Part of a small language model's weights.
Architecture: LayerNorm before each block, untied embeddings.
MLP neurons of a small language model. Each row is named by its layer, matrix (up: input weights) and neuron, and shows model dimensions 0-191. Each number is 128 + 24 x the weight over its row's rms, rounded and kept within 0 to 255. Numbers have three digits each.
After each neuron's rows, "fires in" lists the words (lower case) most often at its 100 highest values on Wikipedia text that the model never trained on.

L6.up65:099166130130131159100140168104125114155081149078136059102116158168106132168115084145123133127115096129126121140143170133115140145108103173121142105132117136149114093101123094117122117138101113139119116145146110161107135097122124126110127140113052108151129143152134125132132114121134152139147120126134079141145126136132098170156092141136158125116162148158128096128121156150125135117101129114145162099109169156102122124089102126147120176118072116131156087138116149147154119155139087110117157192185126135115098110132133160103151120135141120146102094141167151172148106129088128165
fires in: "would", "to", "not", "could", "can"

L11.up23:152133123147140134129124112152148152117104116144159090108118146076127119076130125114150126094127137149110090106173104169149116131102145123142140120104112090123128104130113146090138090107124112122102137131109139156081156087112133157137130097076105137140137124136124133133133073125144170155109121097165159105105158098108098125111141107158162169136109142095140164119134119115167103105093116135176133145125137100155121173156141127171168115159140125153103127157165114138190145108114136162112148089118134130147073138111169109112109098099108185112129142101127119177115137099128138157
fires in: "him", "king", "children", "december", "management", "her"

L7.up69:107144136167149148151142109079115145120106116120126140109183159114161105128147159119131148142144124093120129164144125171140138116150111125127129106135059127141096160125122089140141131122129130171146097128176116116158084124097098165114119145164156162136127120110155149078154110167131138104110089106196101121149096139096119145115152154125142128158098149100128142129144069106152123149112124144121127091150121115138126111106119133163102105114149126146093150099104120090142164160164125179063096155090104139122147092114159124106114134111105159131106134092121114139105135137142155118
fires in: "been", "was", "be", "being", "were", "before"

L3.up148:101146123136163144129154133143098110133134083112121159171105163147091110138134125137153104119169148117076130152164098092128114145145128174131137119075163133136134079111149126114173148151110149089131145081111116147134129158139115163136150124140155144102109098154087102103137162118118121160125128107157118107134117176108117120119139152125081121142132126103151124102100127122106147113132111103126105128120098142168111154159121111111096114097141082159148110146128125139112122111093189113121124141123128140190107117168079143137053129156133135162170075127120144143152132125137139163
fires in: "played", "place", "player", "players", "play", "playing"

L7.up264:101078123130132127102101125132133135140134151090153119120144144127162140111152153106123126093112168139181137118178147093155116142094172148105094104156149134123175103086106098113139113146105108098144123162112091144157133144112123135122129124151150132109178135135132161162172131161146152119148105138145188148130085161148100103142085131123140127150131117119081133141133136131163088145118110105136170076115140145128135131084127109075117072120137132118120148132141133118159117147165092147136173164110090083089128131082133117121142122138134131081150118129108124093115110157140146144
fires in: "until", "into", "became", "including", "because", "included"

L10.up208:107103094100077165129129197108130145142156139133161112128110105135136178128155152125149151184152111110101123152156179069153122106111097124059142118138115151145133140121121108131121121108130140148119152075110135114123120147143144168128116127150173149142123145090120161120124132144135117153145161153131121127104151087107137134096088159146141146099129144122125118146129169132126071106075137162100141179176115124134150152102132128099106119123122103151101121114121095118127118140167104100162123147145123101080124121130136108123122129105143108116096091105168124108124132165174119162
fires in: "total", "of", "code", "northern", "catholic", "route"

L12.up698:140119152158137171102181154156095138147184111105102113115116129124151098154102174147161133149116141142122163147119125173111105061109112128096140107131120107119137148121099120154110152166101104099151135140067126150117102133120124084129122125087085151138152140162123106121125103098137114131133097113067122133163121070099133122122183164152126142110139122112147114126121097136148137149144116086112121133132096131163124132152089137106182133139120151144111151141124131161120135161103097108118136129130116173077118105120120168113117153130150171146131094165146080158131116117142111125
fires in: "and", "also", "be"

L2.up121:147161100060113099161159095081081140122124075113152130129196151137140105115118146083151118118132150116124125122156109111137127093137106172116145115083094124111085124131108123103114117143146116132096121128116110149134113118134133162083133145161109102127139165060123144128151105161127151130126138172153151143135068136126114135115109135143143145126108151106121105126158102090146089151138147141186128129161148170102093112139109135098146107098137130163134155133135131137157143149163155148127145174103120125103162160087126128123165129132122126146116171113100119158106135161159128118
fires in: "were", "was", "are"

L10.up529:069102142152114170127087161104131172189144118109107117118112114120153095131146120149120127109126167085111122109106130150149112170170117159124077131118114143127178132120146094104140110130150105091100129121103106171143134104139135120144147127151085141140097132132125103104124153129102141116107096124093140183158159133085111106111137111162113167141133086083125148149108155183129087158147101154125109130124181152129112143117131153115120124164091093175129120178135093115159089142124104170111129112142134151142128145135138131134103109110140105116159126120126146134165126096158139111
fires in: "a", "and", "including"

L3.up604:135148128127132170122093145146162126157103105153165141157098150100139099125142104091192101150126099147101128147135103137128136128136102113129142125096105170129166121155118158113149155151109161167124111073074101171087118132157160167142131143140120110099107127095130097129145139160144148150118162140166190135133127126134157132085120124079129104095110131145091139124122141089100114086088112116136141133126155128154121136126143128110133118117157128136127124132124100158095111090085156146092158100123164090130151104090175132147141133138145138112098106145161129154114083102151103148
fires in: "of", "played", "de", "place"

L7.up362:150108155131146115136145121100133108115123116117104113176108140118136115161148114142101126148085106092120114146150104119107129125108129097149171181161116119129149140103177114139126112122112114117149126109131089117132188103171118190151130158120137148099160118134127152149120101116132118102131113121133122100114131099107180110128123159160116162147131137106114114157071170119148132174105166134150147150176130100149115153140142133138127126158107120131147118107122099136105178157122176117092121128131118073159113139095080122159171084099072112091132144070120135163109137129132112116
fires in: "at", "with", "attempts"

L7.up378:126130151149151127127140089107119167142132160154099065106094122130108132118142098128112143149097100090156163122176106084154171118111140138108116142153124129128150129097125094115115117146146145164143079145133133088158136076129146109116154121136126104103164127149181135150136131125099130149084154126105088128140113142084116138101101121090202138137158131081096133129132131127173116119122138139139127127100130183154179087133111105122140149105124130117110124149110186141153114100147122151139145151126128152086104138119169153139159143133130175077144116136153086128129123134111111143
fires in: "into", "until", "poet", "promoted", "involved"

L2.up419:132154135144119142169113090089196134096117077075168164151132165184086117159131091114109117133150154119126116131126123118131118112130124123119120114124106113122113108109111157159138128110108139120124126085091112128104155112141117159100177130131077115106135124112091165133125153139146114148114105100156129138150142128149120148146165109081145131131128101141132136148120192175113124105130106095181119082142140163156122154170108112096129119138136097128134132195094151148103135109107141118110140166054115135133125127136131142111124131148155128182152103155120115144116113107127111140
fires in: "played", "place", "players", "player", "playing", "play"

L10.up622:143109124142160136124148102128141167125153117166145121099149159088162077123117133088159122167104145106170135122113095080149127151106146116145128175123119105121151146121177100103118132118113120145118112118134102146150143160097123120144172108095133165108146134145097109100120086172179098092122120116095129135111091094144135097155109126142105106153137159125128177179118135109148112119154115110126091194193180151152140157094110144135086126125176099115124103129111112181148100118151129109124099128096117098136129146126118082138130146124128134133116117139151123113140112117118105138
fires in: "of", "the", "by", "with"

L12.up610:111160082158117185086144135146114105077079117089116081101102119117162131119130136133184177125124114135136133102132147138140127156108118145155101159123122123156140143094103111139109126180151150171144113127147103109094130164121106092118144150141095092097109131119090159147132127110155169165128131117138126120119119106149122163161156111114096123084102114134133141113150148116117123085131136153161117126133146133088136125096141170179105137184115160122101154126082109123133128128142090149073122118140157100144117101110145125104177117131107101150141131155119141167112116130149167116
fires in: "not", "would", "where", "their", "to", "still"

L7.up347:135141106095141113105140159119125084085096151147120103113111124125154180121162157114115158102117113115142156109156162119129139088108150065147132117159108152162161148109091125094141090142131116139131082155142118124106148148157129141110141092146098169101109119134175163095157120130149134118119097087135109136157126123138172137150174152133107179101113120155123078184126107142125117105129145115152129105102108098109135123114148137124084123107111145090131158105122152100158176113140088113111112162143137140136130093101130166118178129138159125143112106126148167157126124079139123141
fires in: "not", "instead", "still", "years", "everything", "established"

L3.up46:099114149160129086121151106147126113136155113136110102138148145132115162135118131133163120167151071142167119104149125131125160127152169129157145103109142117111121122124100118142122105136099119081097100170128136084161150116161155132129098134095151096149127096161120092119120141143157108164092141154109093114079143118108133104141111163127149129142146146112138126130146120106110130146119116105138115123123128114163162130129144134102143209071135099119151154141106147137094127115094124159171163143084116132109155096084116117154162090102131117165146129168141161139098102088141059132
fires in: "during", "republican", "documentary", "president", "representing", "present"

L2.up617:128117097116132158166134104122153172127079119089134128137160180159101110136141157101146095090144109141135164117164077092093120113120128173149124141109132161158147090144160169114142097123123112132147120105083091111094156136152148146106118121159112109134150120135102109157135140175149136150141166107156182116134122085132159171083111104102135104118141141113093092121132153124099131110161124108166128132127121151132128128173111090125132096117143118130139082122143132132125150130095162068118158105107111129145116107143113133141115064160109127118112098163139113141121134093163125145
fires in: "place", "played", "play", "player", "players", "playing"

L3.up290:170146107117158087120143086067159141115129195144149109143118147145141126167114210098147140168087104129144108098155137135131114122111119159106110088107150129112143134172155129125155122119116141079125129145141131055153120113105130163102160136095102112154113100085093144092125134131133114117100161145167153125110117111127117136123136091160102156126113136138123096119139163105128115166142158161145078166164121125130130121126097132101102158166127135170150154129127103148115096114131147129143157158103129107106133123111133079113111099107140125155149102129157112131122114133159129130
fires in: "became", "been", "be", "before", "because"

L9.up213:129092126140130203093165178154107100105145135099115139168106131134141122171137157121136144082117134137167123136090136068145153157094142126130110142099149118164145131080132111165143094118161080111120092126131116119104133135159137156111139149140115119112094061113166098168136128116149170140119140160101135121121111108096143147114132136119119115109134128160111082109132122111132174136123121121124133156119149123155142136134145106125114102124181119175111161121137166164142099134150111121099173152131142147148130135109086115091082113081139128116089088128137113104117114156160139122
fires in: "august", "july", "february", "october"

L6.up424:134154097145099112104125127138169116121129104113180136094151111082158142107102155118141145135169064118084107114119161128092110107151126151155122077092151105130130114160130124115117136131115125137147119135146132107120171157153139097101147124138117101104107113115132154115157110112137126158131180101117148179118161158117153119162126131110148141083146138079125104124158147142128132125128124065129190165106136135123164125121135090134161135130121122128116095103125142121119098194120144157152142138131087153152149135105100120108074095111104125142139096108149176114140162091130105159
fires in: "states", "present", "president", "france", "presence", "design"

L2.up534:174131178176142081167081117088077161151104110126124170107169121127114103148154122158125099097132106094144146162147160152117104131130119127115113115173139109153127160125154137125142102140130109093142122168125118124139123090184075100140136117140160089170153123144110135109129114076152112131152146116091109128155157195098110090105118150156107120135113121086129120173164146125119142119113125147147113137129115115146149135151117134146131109107102133138092135129110153095122095094127132153156104154123097123107115147151159148110145134150098139102139140142067124153151116099118127094
fires in: "years", "year", "younger", "yards", "young"

L10.up545:167105116124149148113168104111114099139090117128122128155157182177125113126154124109138179085120128124147161113138054133074119177134130146103171094131151131170135121097149160102135131156138108139134128110100095135120138106129118127121111165091075100134178124105092127108129111132136138142128132096148152143150158111117142100128091165157135106164136129099122158120139120153137136129133134148142122131146100127108100070141118098141128079166110116162161141146130164122084161123088129105132112153117167143153129103115137112119131121115099142155062159129146157121151095103126134105
fires in: "played", "play", "playing", "place", "player", "players"

L6.up3:164109155138167090119116169148125150158113163127156133113188149144097119136165109152148093082143140095131163141087132141134143140068114120072064125101159128124118141166134129104162129134105108101109148178141156135118152121093094136157129125119146120109147100136142127089110130116133109150135138143086096140145118155142161131091108099154129118143124145093132145161102136076109136141140147113125094156141160102137151124137065135111118086143126103146102112138141113085081094116116178138111123159143144102135124147130101123151119177105161118145103124139155157144116143148118108130
fires in: "years", "year", "young", "younger", "you", "yards"

L12.up173:168115127138131155102111115103096171125106133141151097149149162126136120168107160097162127175124068110139154076100137133128143128101112114093155129133133127173140104138129118132141149125093127136138139131109135115090132148093121144129124118116128150116123146148152121101132166146137127062160135145096119126095117155137085105151117141106149114123107114120087137116155158090143120115125126115131185127141121115110201122134119134103127099095151136106162180166111068161133122116150107161180162129133131118142087085117149107157138101113137183162119156139137107143137122132090090092
fires in: "of", "for", "with", "as", "to", "in"

L6.up339:131104098126160177169059165101112120138117121130130139184105173124110154141159124152127136130082124126116127130162119100139138110158091099107096126157136098106154108126172123125104118077117168147133141149115113100125123132146096100065119119137139162154155111103113125060177119129139137138147126129142152119100125101145186163128135139089102142153095176124101107139127105121104131128150113136145137132135124109128097096149096160115132159081157130129129119125132150102097153144160132113149124157136106110129116142109114134168154151125093105149134107100143153143128114156202108133
fires in: "at", "on", "one", "only"

L11.up128:112085146148137151114143149142139161138139152115141099143122113121101089197111130120133140079118138119150150146142124142130112118093114127115137200093137132148144145151179111102141101150091147118096115113130149114108126149119137115162145114136088110157141138128167125069108129127132144084140106152092081123141155114127114123136145109106135160115137145099117137148138173142129144125139122127131140129130105111086192161126121136058159127149118151156145118142134108106112086159128062148128122095151130094103130158128135151126140130145133099137142088183110092154150166112103111068
fires in: "and", "to", "with"

L7.up25:129115155140138161134153155114106114123130138156108119172119160140139106109070129135182110124112116129171112124106135045158135156129135132137091140124100106171125131115153156133100123200125104136086128142128132154121146130088130120109150127141107140093141153175118149106119137144125132124090130125176153136114162119149156147113146131121119104126106145116116146142169113123148110113146161125116157101108113193131137139119102116157080091113147141120121155143107159117129088130160117096115087133058107122153127168126107125098087134085112107148101119163138066142129140096149126120
fires in: "on", "from", "october", "february", "one"